Weights of a small GPT-style language model, trained from scratch on English Wikipedia: MLP 384 SwiGLU, a variant of Adam for these matrices.
MLP neurons of a small language model. Each row is named by its layer, matrix (gate and up: input weights) and neuron, and shows model dimensions 0-191. Each number is 500 + 25 x the weight over its row's rms, rounded and kept within 0 to 999. Numbers have three digits each. A neuron's up and down rows have the sign that makes its largest values positive.
After each neuron's rows, "fires in" lists the words (lower case) most often at its 100 highest values on Wikipedia text that the model never trained on. A number after a token or word is its count.

L3.gate166:528485511513531491553524496522557484529484527518537504451525497486457518461485516479509496541495486454502497545475464490516491507496475453509487538486452517486503503514482448491497506526474502529508518518518503511465507500457492550471524516520462483546558484520512493484528500510505489514525475528493519477533498456520492527469494504517513525485484492502464480514529533555536489503502520503541501473503468488556545491444471468479520529491512516482471476482490469483536446520513517491471540501525504496501516517500519477499525435481519493518516471481488497496528479474494492534
L3.up166:473543555506456509460470510526492497470467553453532476436508484505490454476486497570483507527517550481481530519526472504512517522528493507537490517510494489514490520492512485470502560496439509497489510537472465485526479494516484515518524511513528520469462547480492536475507487490500507516481475477445514503468504459527474517483523522528488497498478471493510510498466531554496521488512480489524494541519463466507541503517491536499492520532497468495494488497521506504507484485528529490497510484461478529480492475499467477503458468550470482478506511487489479527520519457505466508
fires in: "which" 74, "that" 8, "these" 5

L6.gate376:525451495489470481516553525534459525539502499452515482484516472502497467538470492500497539475478517518472523499520466498478498490470498504483464522491491493527471505522504451476496487516492478486521499513459480517480462510465529500488545476495517498555515529456502517514487495466458501515450522460493497537525498477515481524511539460489500515496517456471516490516445505498505475529471512493460527507520542478493526463490503519485468475457520518497478514472477481535529450519529507470492496516486492519500450485463478525461499468542500456493495529500473535473506507496494432496
L6.up376:480478533521542524501515487512531474455445522496498496475495497502543500480487489513491540499520526521504500509480463486541482511492490510468528479522570483490479493517502512491491452509493462520493500468502555505449456492507519456503490473479492447492534481441511498478498516513492484527463484485473455521526493491459448496479497488502551502536517546506495488458545492516532510515488482507509564449493509493508442489500478535485526479474504511503506487521506479498501513507511525476520493483516473486518538499448518509511541500483463528521537518530482525463486489449487482519
fires in: "early" 18, "was" 17, "been" 11, "biography" 4, "late" 4

L9.gate192:500500534532525487512473475511462513485471514505509541503478471518520499480476502486513461500452503482484528499516473493520505535476526515517515527456516460516546490515512518474483495539458505508537526502540516474515480483492512505527481469579514507476437442501538510486502490527531498508473523486502471513513536492433478499500540470471483515515533521452468486445492508509531532478456462508514470471518549524496505484481536472512521491493502513476463526494501498523521474534491513475471526532490494459494490520488492478470501529504475521524486519536499506482501534493501455553
L9.up192:531570512536485531472503490504474451502458486486495466515445518535481486535481550480518475485520547486510491466507514473498532504512490462492457420486478495522515500509508494512529527480529483497497512515512544490477498487474493501496517489459483486512497471488514496516459508503517484448502509495480500506475483428506528492499487503484513467512457455516498528485467492469506451479553505501502470544471499500516501480468507487482504491498497521519467511471518505539506546502515465493475540523516497506471535484466486508528470538521484515518483532478522474483573473525486530506
fires in: "also" 49, "award" 4, "group" 4, "work" 4, "project" 4, "career" 4

L4.gate133:498485491519511546499545491509478505501517511544520523482519519561490559493502548473485510496481493526524528510489469463526512534484497515536471477524470500528481496489515474491518509521524536488530483510506532521527536538437477498506490501486505481471495498486507495502505494480488475500536494472510488521467456485539530482517501467541457482491493508480502504601505484505492499497477485495516496477527529490505484477509522533509509481527545497496477498536538473506542495471500502527545490490519515538531505538505471519477573465529498462492522533478477479498482440488465492536
L4.up133:451503526535522497543514499494479495489530516534507503506477490530508518506506473491499524477494471464505467488504499489516526519437535516522513547520451466464510477487513503542508515492519520444517525461466503464478508523486533494467458475493514511472469465467493476494479461463493510476525497506545443500468518525521531520482507529518508457517523540516459501497538526522477495480483462498521462480507524517439521489502525509480489498517510520460481495537517501484496499506499524494445545501475546506531511524540522506517514490456480499505568538491463498498471505485477509486
fires in: "the" 53, "each" 5, "and" 4

L6.gate109:522518515516507481470520512499524488484531537470516506503480449510488504527454528496516492480492521544491502518469454521495517497517553515521549459481489459502487505536461496527493463546501514561504482500475515476479460501529500529480494488459542523493566473490490465526529482523476475476520487464530519542501488497498510505494551510537501476424516514508533495517481492532500498486456490521495494489547513497462505458498516497448510467520505473479524509513506475514456470486491468479520552475483507473509508464491494499506478518490516552544511524528526496506533501495498508533
L6.up109:500541500457490488445480500538464444520513522483502483494458555493525519515487524514511516494530527525470499505506480523494504501503506477500485497508501507521439440492487452479521519518519453529538474504494554467509476519509476462495482506498537510491456468474491553518520456534518464464525499464465499483463530506501462497501519488496507515488453515511489507516541512499500513475504472467475489497500483457478542520423498515469552539495507486555468500482516489512489494492514489468507480484499487523507552491465505522509541498501538512527502479490507482525476515471516509504
fires in: "is" 37, "are" 18, "city" 11, "town" 5, "nash" 4, "village" 4

L9.gate188:496489499525499511483501519482464517470503462480513518501482490496509504507525532474491525539485548455503502512485473568467455477495511522498430503483512540480496491518480549541495520493548497517466548477504471483492485487479554496535502548505513475464479520452505464514547469508492478474521461479518493487519543481506505496488505470507512479512562498488492487513511508475511512477484554542444476477531493502485524493483514494533539506498490481488513470497517445506501489524545481516514501521499502448496518512496434499532515509491508529486490531496534486483562485529495493499
L9.up188:538516530504486521485487490480500458488505509483513528480505497515470522451484485502496483504490520496495463560495496529545475487522519489495476532441477513520468542532457512456485507535561480452511513506518510513522501534483509494504513530511520497511478515513520483538493483495470530504537464488530532492492487482499540541507513497525441531533496499505496463487471504521512537455531514503557455529475494445492537449484484536518499506511508488484486511504505478469515510494517510506495473500535506576481467538491492516508541485505498512512470513468530547539516466535512490477
fires in: "which" 43, "took" 7, "jr" 6, "philosophy" 5

L6.gate244:483523518466523484518490491512485538471484480499543489486517490495478536500504507482498519505500507486496447488482477537512506537435529486463486542518547457470515547482521478500541510505471517513547552524453477475482467534476504526484503504525521493507507499503508502475509482530447552517502484508485519534451517458478460510516483483478487471527476484488487482482526478510474514509523479481447485480508460466459503506474529476435526514528514473456470522505470516494501525472475500472500516454519530523526520502511486499478539507551492492534467517481517498494537515495475486534
L6.up244:474509532519521494527463491475515550504487479484516499465459489534495532495512455493474479548496494495498466513524450494500452542463521487456527516532464513500509529508521538529533520502539518509480505503468469511509475494498517513517523519465491502529510495473488482472527432491458502450524495499518487544483503479473485506503474472497488501485485449478505506508496558516451485502475518521489529505500469502480543513483516520468538504519497508486433500501543521495541520489469532515523521513525519508538522445482471507546513520530491464499539525499489477493549496497482473481
fires in: "south" 32, "north" 22, "west" 13, "united" 12, "southeast" 5

L10.gate100:502495489472492513504490470500500499532522518446513506520506568453508476486504500473527480462464487470475494528487480477498549537456511467492541512525508483489512542520456453545492477496518534529485517480501510504493501534525495475498513539519516546441534479510530463466552492498464538528513478479528511482516538492503488491456515489437508536501481537511529500525526490478497530532465520477520560504482489534463509477496498480540521498488523472486495497507467466520451504507568508499483462509477508476509501493500537504491508499509539477506524537500494504507495481487522505483
L10.up100:473511497493491526519500469473536476501494489491493491492446519500489540481442530515498528519495466498495506479490505534542478537493516500545513512471518520509494503519494519498517500493531493479524533468517495463471502566484526507521523493506500489527505490458538462473503501477521490518482482510489484459538506537442488520536527537507531515516536505511535454514491515476502529480506481534489509484504536467481443465475496474502473508488486496519500554485536464470506547516530495497461471485460513494503518491469508567521519477453478470478516499468445560501470474484498484479
fires in: "s" 19, "m" 17, "ft" 10, "is" 4, "t" 4

L5.gate352:518487495481521475529499525508502514482493447515482524502504480465486495495495504510517466496494481478489501466496500496533488527484455474509546484518463515484509485503510484521507514507507514548565527470522497479533491494475543504475518517475482469466466463510480490501469492517525461467483528520509560493498467469541496479465527429511470488475456518504482466524503507535487529496466485534470506543526557533469495493515516465456477466448524536473480508525514495485537531523535505492528505523527509496506535515514550444508491467519484456515534536500473508497510532505492494511
L5.up352:501498489508489464466473469475546488461460522507503550502540540510512525544503533516493498478518540495500473492530438495534539484512513489510501472468518528480530465488473462540519500483462509495499472467480550491482490487474484525517475518522486467487476501485492509526541493440500493496506482459537494515489522455462490490494518502498486530472547516519505477502515510449508531552480455502519484499517479471478494513488503526480481467498513499516490491532531525513508471518509492511438515514469515466483517491514501477526561527546466501498523470486484521553460513480471516532
fires in: "the" 95

L7.gate97:475523521471494495564504451491461482475517523450494471502538511524533463471523497525492501528501508525510482513457518542536481493513507527496516483483482477545504526523521481500472512499512487524474477511502521469464505493506506487517509518497488485504460467486548474523465455489527515564475433451492440477508503495479464479516443474515496512515527492528492475487475496525495471491488569481489498475515523500536517530500503505483467481453526452523482500484498484514490470515533472518484461492499505471524512524541494532502457530529516537537484513488506507507527516502532521512
L7.up97:483486510534482514511536513507495534499458518462474539516534496527520543466514522506458542487495533492563512540481496503485487514499471515486531511509490443506564485512506494519497517499508479465529483489514508508473511433502486503515503502489545477488500527479478453517536469496532460511480485486505468532523513514470493526494531474496499529500522523495508520535526523497517470516487498513527530512498492529527460473484463513528472522552491507472521446526542487524472469548496499530531507485519500484510555494498530504492498514494505474477479552479527484466562526488534543489
fires in: "also" 29, "only" 18, "mainly" 8, "originally" 5, "located" 4

L9.gate314:492522500480481540535539484462478503482499502505461543490508520499548482486459457513495494469513502528474477498430505505489485548505493482499511494480477518494523496486510512549526521497500511474545474486522506504460485515499482509502531513531564480516506492447461488481517480533530510471477496514465474505488494513498568499499486518511495515497492522527486509480525498519510525502518494521469494500517499511475550505475496491460517509462505518462502482488489509535442480495513458523497476509498435488523466493524500531564473507469496525477563523472466581504524518470515503511
L9.up314:521483495502468537480493492512517489522518434478481517519519519515484505451483516479503506515540506511509497505523456482542531531489496466520507448521542504508479502520494496489506480479537526492485464498520540513483542484449524497576479537505552507470515451494528487472477521470497519463466527451498451477520479498487463512497518542483504502537544506533490529524477475547496509503527507510505553523494523492485487468501516506485547506493467499490503537494500507536506486465495471467495514523477466537505523517512459541549506490467524489543494531494509505512544487510475502509
fires in: "it" 18, "born" 15, "well" 7, "species" 6, "mainly" 5

L7.gate135:496500510481516500504514482496475505489523538468580549537463531509484472482516470483524467528478555496514495491477468519510529492485477487463527496463509506533554495496483481515522469499535486522494537512496506520503502488508479490550495528506531528496462504461501480522496490494473503524477466509477456502489534462525471432530481476515475482483516498500497552508491496492531477488473454499541527520501502475510514453477510524468520498509513484499479478535525469509515486518536550498519519494490495489559509561473470503529459505480503542489524536491483449476519534487488532500
L7.up135:506531526494505478550466520503506454523528459529497508493471440483499530488477505466504505483439487519465494524511499465491467529479440455531505507523520497508502510507514492489551508565488487477488505482488474463451473512454484491510508498494545524497470493525536502479494472498465480472464478526499497482517494471546484489498522540530491519515558530454532523484496547521479510451507511511511481517508481477521484481526459467455498550546475484472468517522474542522480519517509473472521505476516504461494514501512532483484533495485525488515507521489496543491509497489523492508
fires in: "also" 23, "now" 9, "previously" 8, "mainly" 8, "currently" 5, "commonly" 5

L3.gate172:468536486534506483473507504529485482488476474528552500435517453507525488495485501503511532490498482526476508493485449495509463484503554488532516518534505554488510513496501506531458473509483485498525526500533519486472495503435547498508520499508534533476489484504474496554517496502504465491474432502485529504501479490498515442478525521497491539486490532503476544519492503502528525465504519512521469495535473505516519520461491508520510489542480498490490458491486513537461475529494458487533496501536449546479511553484534499483465484490546509498506485525520492524530535473490539483
L3.up172:510502509473489532517451494513478452517504476523503482521496464510466486477509437495497477511475529514522508508476501481537491513485524551461441523547485493482466501490469497466411500491484505549481483497481447451525500485484504532469523530481488496510510538498497506493470498500487531521495480479484474450508498484519459539494521515501469495537450490511463520502492540496490560533520507507452502494539467526515515462487443466500487494499521527481482475507524490494518520516546465487476485531501501514473507531524468502511477497470468513502479491494540476473503511500493541486
fires in: "which" 87, "where" 8, "these" 5

L8.gate40:536488446549501520472487501495524506508525513499493540511507487469487517474496516493545523480502503506476502500500486488485481509484452511481497474501497497495471510491490470511502463470492500499518527523485498495465481523516455498521540469522550472512460517477461499515501477491458517499506469513500530551470483526500519536499495511508466496460544540521501515531502469500473550482491538525515494512519478440476524456484486520494463480488487546515507538484444509513525492503518463546499461501510484446510548517472460529481496462498530519497546506522464502518499499435542493556
L8.up40:463559518480504493540433526492475459511544519492450547495459482505519521507498505507519487471506493476526489504494460466486510492478540523460478500504494500509499507462482480505487499482514458501511524508518506489459477508525493486458541492515509472511491510500507530508514463561465490538465500486475489485546509498480538553510506513510480533505475525511518517517517547513482483438524521482558510492486501457475482470515494537484468484550500541531489517512499504503466525529564489506514501466531479493517486463498511498489472558484512535489520493526503490527549492504519483495
fires in: "is" 92

L10.gate116:494460498538511523481496469486508543517466482491508504486519531519472521455464536504533494494517508504463500490516477534516506540493480482493520496520488522491499476473524473468502457534534529481526498491486505462469478524488528492510506544464527465507509477481484507534459484516465498486454483500458500514521515547558498459482498508485534500523480536503488505547510489488477526546490548500457479495529500529480526495518464513436459496456513462513482567488488510450489517488475463492500498482504491481534497483503506515514519501501461507452494515460515499494505531480537513566
L10.up116:516527524471505490521530557467469501512507489518498482459506513534467488543492496480507526478510538495473521518526517464538460467484485475482500524478507530521535502483499495501514492514510499491506549511512522537476500463454483545487503534520480506578476491492489492484489531549454544509506479485497468496498449455533492494534491494496478474514513517522506504533477537508480485484557500478499547478537526505486501526480487468486484485491521517526476519466497499447502488474451497497505480462481518514439493494514489523541506440497542495499482527446492531476533520493482509493
fires in: "it" 67, "m" 12, "them" 4

L4.gate258:503503520462482518513482504513478497492512539525516525492486483503496468470471481486470503500517514472460536478496448474540480525511521494506470535471484514492537515488470501552463523451506492478527525507469508485519568544505482487510523542504472470470492486485497483509499480506454502527513506495535495514534473515525477461504466466496545531464504453545468504450498524488499527474436502522485464489526505529499531491446452502514471485513478485480459500506503495469469495496523487533485504483501488542483532527531476539521477522540506504493463491524469468504506510447492497464
L4.up258:519525530520478530519511494502523482526495456506496468525490557467519501464430494501525550467500444573515517527500517505498499515532506516511502521535487490483537500483490492513457564514540507537530523495514507462489533534483481483550537507467510483493480458476456498505488501449508472522520470505499486529527494504511499496521495503498498554528492528510496505510509484475546523551505507505466471459543525506498501489508497490558506497527484459518490515453506503486494454515515497514464503457499516515518527484485499482478471502510485492455516450500547501518518468489515514506
fires in: "where" 36, "which" 24, "that" 20

L17.gate374:508503473473419455501538499444483541534520512481470509468504514535513513526460481477542505482484507521467513540484504485517503472497481464532477490498501498493486515490504477514513462502516537531517543474517541530497537508509512498505473485490492550514456481513470541517529523521459515535458485491479519460509487507518498479497499483477473489466532477480504517523513535467471490507523484474486498549507499533454526502505517472529469472477484536450510513516514507550477512513541540502436528509518499507495495521476480520487476495519538438503517531510501463473526490524506484499
L17.up374:494504522454496469448461518496515477491538503483471437506454493511452480518515502506502508515547524485464496508524539494494471543496503513501432487543501470473480468488512498526483503454544490498499509492499477540509515521499514470485504522525486457518528461493510490498518555521465526492514463568515507454506525488536492489467473502469538525509515498464499504492483459472502502539488500507510525519480515487528475491468500483492486550481538479507470496456502491503505518523507487515490508446475451479521516527487451510478513478473486478474513481495482522518536487493438513477
fires in: "on" 27, "a" 20, "died" 6

L3.gate289:466489518467495496512456483537505507484507484492448463496454467476477505494505502510499497473477510538532469464495453505552501492515542528496535486498500482460513532541484507500519518481482509496481500505483513497516477526501542481488526488473495490527493482524536534477468526499432525472492549482525509527465518493491492486481469486533519466498531527506508456480453540491503467518464518536504499519535480472515469494544486549445479474495540463504480492517507481463491527508457503495489481498509515525493454472475481524495474508518479499527469502450512491528517562520506529456
L3.up289:443488473468514488499554484526482528535492522485476483479495499487511512455505494519470540479494500509474481499542451484509475538468477487516465509535503476495536487532521501513521478478539529498509554509472489460490480508498520470514544520459498467501502531481515481537511493512514541510489504496491522538488514469508471505506544533485451515487501464489515507523542533475478488476536440519523549470530475510474535501513464481472529509450500511505513484530503553488489474516521513460478538464514529483528477481512502489544490535471512492486509480524492474541509453491520495463
fires in: "united" 68, "south" 16

L4.gate123:487529476513501524513542497474495492516497540541461505517503511478456514508516461474496475481539478506544494487475501479510471541484467490512484501525562509497485554479557514553504478499459464488476526512498516490514499491500472490502495516458522549469492485486543524506528502479467491490496509480486511448538478528480512441518490529495503528491466477490556513463498494540501473489507476486495517521456521459452498535471512540474494498492504477511504505486492502487519503474501503508489478538543464504476500552526529550530496495497514451530491480487487483516541442469518502515
L4.up123:502513480581518497492540520525483466511450525484540473539460510476496506525498472514482493506501495530498478516521499498528513553498483493533535473525525526532488524505530483482530461489500516515470511446456504457511472476441529533485494517471495522476496472526484519499447523548481458502470513530510482473506508522534506527537510533496489509475479487475500484503518474477546505495518508465463531466474525519515498496494491504484516492499482426510475468460512491478516491517513508469514515507505495496488474485507538503497449497510445474526541549471516498497520485507544482514
fires in: "not" 51, "note" 9, "total" 7

L21.gate320:557467509471459480475533485514528542512497478471516480496513484517500446474521511492503487476495499491484484471482485507494517488492530501507540503505499521515482489465519426490471446539512517502500543492454500502490483518485510495533539487486487435505506507497501473501526504500488483526481516536515457463495529491523510499509491506484489514487506474503476470514544554509503458528512534512473559520468502511526505494521488479509457508504504536528528502495495507521513479525517504475495499520481442476519436482486465542517488518518527464409501536495540493511550483492500532516
L21.up320:491472552494512489471503482473506497483529471511504500514518477483535523527536502498517481509473478513495505515484492491491488496518506490506536449463526476486495478491531492508519491494554483514507484552474539432419475492477524515463508528490516489501555523514488485499512478515490506512541502499502495508481483482477510544480504464532516543529523505509514477517520498456507543480483552478539506526535489497475473500480515496487499476478505486511557502510515467514461501473549470531489515536515465439496497533462495540514509503464498479533576518463524473504487480474537504503
fires in: "was" 56, "is" 6, "were" 4

L4.gate130:511501453523557522524552474483501517505514496529505507495489490506476459536529515457510510522473466469518469521480493492540502522491475489500518473506471488509473533489492457488528485503484494525499496444520496495505472492477498516529544483491477445463501451534452473490472482507512477492506490533456503485544473486485541489479526494476479477499455460519498496529535493493497541484520506530470498538513485537506495483458523482469466447523550486492493472461522503543478476512484494509445504495492504491460472510537477497525506475485527475487545487540487478451467479489532492510
L4.up130:525467488472504513478495474497493482472490529496517487511518512499502469532495465496483448482468535527452475484486485504486493496503496512482481515474503485496498499495529490509525507480514507474502528472471507506498468501474509468516480493483514488484486479561467492505515468518446511509468454472495495523489514478518477433533514485466559516534481449544505505502516518505524455506537459461466479468511505454541511456496489492493495461481514489509537481499515515503471522519444507517553456451503471480560483503486461519507485544520492504512474445520476466499557513475499480516
fires in: "same" 26, "previous" 17, "following" 16, "other" 8, "all" 7, "last" 6

L4.gate108:491478464510475496560492487471511473509484460511497523505472491522508473519500510478475511484481503556481509515486519462535477512514518498492524510543535484524513502528505445566510503498532516526453467519489515502475456485488501484513518482460518500481475474476473481497512471519452479499468494514508450467569538496507491506495494493495483522497532520558537515479506512520494501511521476525514494483468500468488518511463477502511486463513519507527496501521503526531551479495514464482507494481475442533534529535516504535503505486447477451518559531496509529499555487507530537480
L4.up108:488514503509498484498535497531549525498507481480522502496457505508484499456525513492509496501521522494477485518453454468538471506466494495519505516540522494515486522457482488485519510525510513540459503527497459514508495509493508481493516467465537486536450508462499511537562503549533505494448470461504477440511502539550503495517538477516500502527501472503507516539531540508516460503502518472482508530463500488508469479440523507475491479522498542512508483446529466508510504445496482507477501519475478541484503489498468523497499515512555481507529494462487531478513451483538516473
fires in: "not" 81

L13.gate191:476519501460514524457499505472466490511488542501453507497521525516508477485502515507522487491514469495511540517479469518479519561536464514484501467538492482507448508504552480515443474514484486490527506462519543457490500531502471555473523481507478516486559468452497496467490499497471516545524497478494516504508512529489498468509523486521482499512463506523489496563490534551465528499538507456462543478487508460488474461479476509505489475543521530520527462478481501509537462492498475529496509483502511463523520501525498520498462498490534463481499498462516498508528505527518503520
L13.up191:497507468486505470519523488527520486520508476553543502521472506541502544455508535494487476520488476446537502501509514483534534530488493476514474501466493533500497502524485523476538502492533522484453484538511523499522464490524560487530455502516459525506490500503498540525508457512541510474503483503504450490490463513495528518512476525449484544499511510483493492505513491525503513483531502490483528465476510554504450525552472537538517521481478516479542515471509496500464538515514496492487491472512466487462514472469454492508544449473468461517480489504518521499487487469535497475
fires in: "ft" 22, "m" 19, "km" 6, "minutes" 6, "cm" 4, "years" 4

L5.gate353:470496486533518508509472472514470536497511476520511504508523482515534482502519484456470540496482500497484470491484539491511507476496520478505526459541516516531528483542491477496502511522486491454505488528499510516482445484436450493518486543518489470525485498448530497481502481501505482541497485490499452485542530515539518461454492482509515534475443465552515460492506513474484482480516546545487468496470508462506513502493512503510523491532507502480525521477492521536502470517574478490517543509504452500476496547500487513470465490511477505493528501510494545479531485455502531523
L5.up353:514524526510460545536491473499508452479510516505514507513464465565504461484498494519519483484521523497501490519477494508456525495490525499515478469539470466475510519456475475528493512493511488499515522538512510469463537511473451464510501490414561511507486496523508458550499490481470492468493491454506473510501533494513488449505480504520482523514486510486524495465514497492512533477495566497512503503482506506515463469470526496477481531518518494457527488564485495496504473486517488511499478516513484489536515559479492555482486506501466480481535523475542524497537487504527509485
fires in: "also" 46, "often" 9, "not" 9, "mainly" 8, "only" 4, "commonly" 4

L3.gate308:480490498503473550499501531484463520506481510508558479474540528543512482508483537486502481486527424485460485534461510529515487516532527492539490502539475484467512487513504482507526529497498530507491519451536513487475527538522512563509491485502502482504492490482505481513521454489491505485462513495462509490516475517487497466490524475485498497496555527537506471502500502522488468540531540527488493519492470504494473496469469496509458537571503489490503473483567519465512463512542515482507472538478486524507474522485475454520537483510467504493486498522510472509547528489487531482
L3.up308:478544481551485504488526499501503522532513535482560477513507443479500533523463498489574515506525499556512507498534488480497488515525508540495471510522525496506530495526491466536483497521506477524503526491508492473527508519484500518483509540547531472454526528463514518495488502543555470514522501503491518506494487497511510515452462542545474566502507455473520483490490509484538571543487533515482503505533518533521488470498480479504490505481483471476505474521507521491509501481510526519483523535509542476489524517499524468505470503540537492518469481533506513480512498485502468458
fires in: "which" 73, "after" 5

L21.gate89:527483509500442511520476457519530522546511512519445530506516473521458511475499539480520482516508527497516530537478476455482514471492459470510468477535523515493529512486496474540465495464517492484495540520475496488469485532463510524484509450496517502486511496483453461493514496485532472482491503506452495514505495467545499450507488489508511538495505500509512466538508543473541514482500529514503555531497538545491467515518473505515450503485470526500502535486506517506491489481535495555468523544467484510485462517503526475520492517524546486529503499497508499514506458452506535476
L21.up89:519501518489495460483487548517511489548480519473527457480513481514548551524534492526495500445495489499485511536495511464492478494502470489517532532497503481477499451477528449543526501487484475537536517526493501503499510485545511489493491553535501495500501516514486476532492468519491506512505496483510428484487488477555516540514510509503482553510476513495498511529518512503508490517503519536517541536503493531528459485503510518506515525547518500483448464484499554508529520510531514501502526545511478491505506472508511546538472478515470526491532500535491541464477508524478560542
fires in: "not" 25, "is" 14, "s" 7, "and" 5, "if" 4

L9.gate323:523496455515523497524522489506521542566440535490471510480576502478480478473498518495487536523508453490472500527467446494526502538523482507533515503524485522461498465479475464472527498525469527514456498513467475519475492502471527481523501513495515492518486497467471512530477442472490470528530503544511489497514504534476521479520511515524469536512518501501489492445459506517531487517525530525496501510491581516481506444484497494482515498474525531513450496514515509494495527499525516508486514460479476495497535452495518481513499484506513481489486514475498487477486502459512465539
L9.up323:492490498503465503497506480529553515491512499494484475474518527499506497509467498481497512519474471482528526527502468484494526498489511484516478488502508462512511483489563484515519443458499525507453528523498524483466516509510541471532484528545481515477501516512546503518536514463517505513507509472471501500530563518472478544504539498467538535524441528442501488491523459472479480502482459488520512501510512460507492539505508529497527463499516523547498528478482493498458436462549456511509457509467480482503505481522461496486532503521496536538479519522490556502481488509498518488
fires in: "was" 49, "been" 24, "history" 12

L16.gate180:489503437496505500517508528527510522513541452504477492510499510520479520505471467474453489518498516514491500557503535486491527518497510539539498551499504466520548547506510462539509547510472534448485535452476506479487535490490461487505479544490477510508448512509514482485538467462473513514491498497466496489496480497509501512508504534523522470492480511505484470497497503525506525494527491517506465523529493495494509503495490490535458482455514457485503502483530505449474470504506493553452446505472470487480461579488497500497505461536515470485509509489489496514460490469540523511
L16.up180:514529474498481489467511535526512466460497508492542478481512517532512514495546507499513476497487551512466510505512492551521488476506493532496482476517498492500496475498500517476509491467455492526512463518522546496500500485529548470503493472466488453460476482526440507482506532490448486463504504490465487495522501506530505540463507495491472520430568554498518488515509522500528531500502479526538527540515508526530500525483493523516480516520559510501491489531503532519487476455489507450487502512498460498525496510496456462510492525539524466531494478505467522485521528472466502454
fires in: "at" 26, "on" 24

L10.gate110:477530463514517495514525528470456505516490519487499480520471499517486495528512485466519494509523513496470509499484481475486528482451493489485460492529523534532513484477466443533483436461520508510518540533506507480479511515497485512523507490496529489489455499532516495514539512469485499542494537466457460472557515502526550514501518502476503551539499491499497482496455542501545489525473482523507524490499579510485483493489524460520529528459530511485534497513499549473505554507535519483490504481532481482456481506505479507494428508508470489499505486478515473493526502500478479513
L10.up110:480489538476495496536500491461518512539471475498467477462509507516561519517506530484435478478508483473521495503514485458548509532457463455512512505491535524464506508470525509523580494495479495512517493490495505505514492509489494493489503514504529539512496462536514501499555454499533512476484549507495485490533483465494492530545503463482506557541480526517480509522506507505458512482504511494479531530501521444476467510479505504554521514530482504500503521502523504475501457493506490488468502527469480537538523510519481465494490479463487471520519485451474519519495480447539497506
fires in: "not" 57, "t" 9

L19.gate149:483505516541520518475509483525448500468549529508529502500498496498516506545518477477466499483531532500472508559478490519499511480445486431509472545500506513498506441501504501523493517480553495525537527508524484484478535490483478509488555483534535509518528503533546494499548483501498465467533521477488481516535484462488458499501498502500524495467492473491500539529497527504535462504483492537555479517511503474484536499472474484526530502541529499500500543494479534466519489512539492444510471469545504484495520528501514510469496455532493504508513495524542496479497489506493467486
L19.up149:487525517482485503501514509514517454509519472527537511454545531509470480470514477487500552533470529500479485497468492487529487498500478514508505494517497515490471489516489556504522537522485496439523538509481562514477508503513482501516505542483539481514445490523484475529513445532519447498511507513522509521447444470466469490506495489473481562541503473485499481513500499504481551522500535515507444496499499499517510530556517502478500484452529539503471497505508475507470532510510514519458514519453535518461490526497486527498489530521506533508473524522470479474506474494477494491
fires in: "who" 46, "which" 37, "that" 9

L7.gate210:487491495529511481531479503530471511519532463501517498471447522472492508507456545484530473460507518508499543463481475486547514521480483468508478510501514503525489429536539469496494520496497506520523516498498469502505491465494512511560525464507504518463476470469533500502515462489455477498485479497451537529507528451492508490517482500498435497500519505475476446470473488513531474487494506508533486518473488498508480521496502481493498433503473538527499530499512434533513571533519475501496531527471498461478479515474482489492531498492500500504458507513508490524488526525510527526
L7.up210:490424531509501516530534491529472526447478485467474497527517482507519489527549511505499484474505514496470527522510519443514507494484542474531464450503467528507493528482487479475489468490508462508519508471513494519462509533489509459505491493514456494496527508497499487492518557488491514504507491529455467508516509465498501520481531435544491505543481493518516499477506463534468462507478505492553523525525485516488508515468503507502544505466531476495530472510490460457472516499517565491481480498516503535511464499494521514448524470472467479484530468516483543500512498494469502478
fires in: "career" 31, "work" 14, "more" 10, "life" 10, "biography" 5, "been" 5

L21.gate191:483546478459500532515551458521492516511488522497491515448490489506520514486509498469493554498477477536493473476480523489510527499511516482500511491497454507470464484501480496507505482511440521470477513477517459542514449512459527505502512486511546487462535476523492494479492466492495494510451475546498471503500492493507477466485471518499488493487454479511496463484515482536542477484531501461480517488462541555522507520516478523508515514521479482544481518495527484484513532501510487501460478493468466529504455470480458491529484497520537476454466535473469465469559478506529504494
L21.up191:466503460522506531478502489480535495493471488506543484486528530454515551505499469502468482452528449502525509540530515455457513532490480441488528477511525480550503502524551444476506538496517489481533486474521516516478488477490528518506516534479500458556505519470513486525509509505492472484506518489525548462481470491505514475509526489522553486537484517493463492500497507469550511460502495490489497521509504509505461508484493481465458498509471457506494525490506490511474501520513446504450509504523494458526493507511510471496478511496492560497489479469547464498495471464480517515
fires in: "had" 28, "has" 28, "have" 21, "was" 4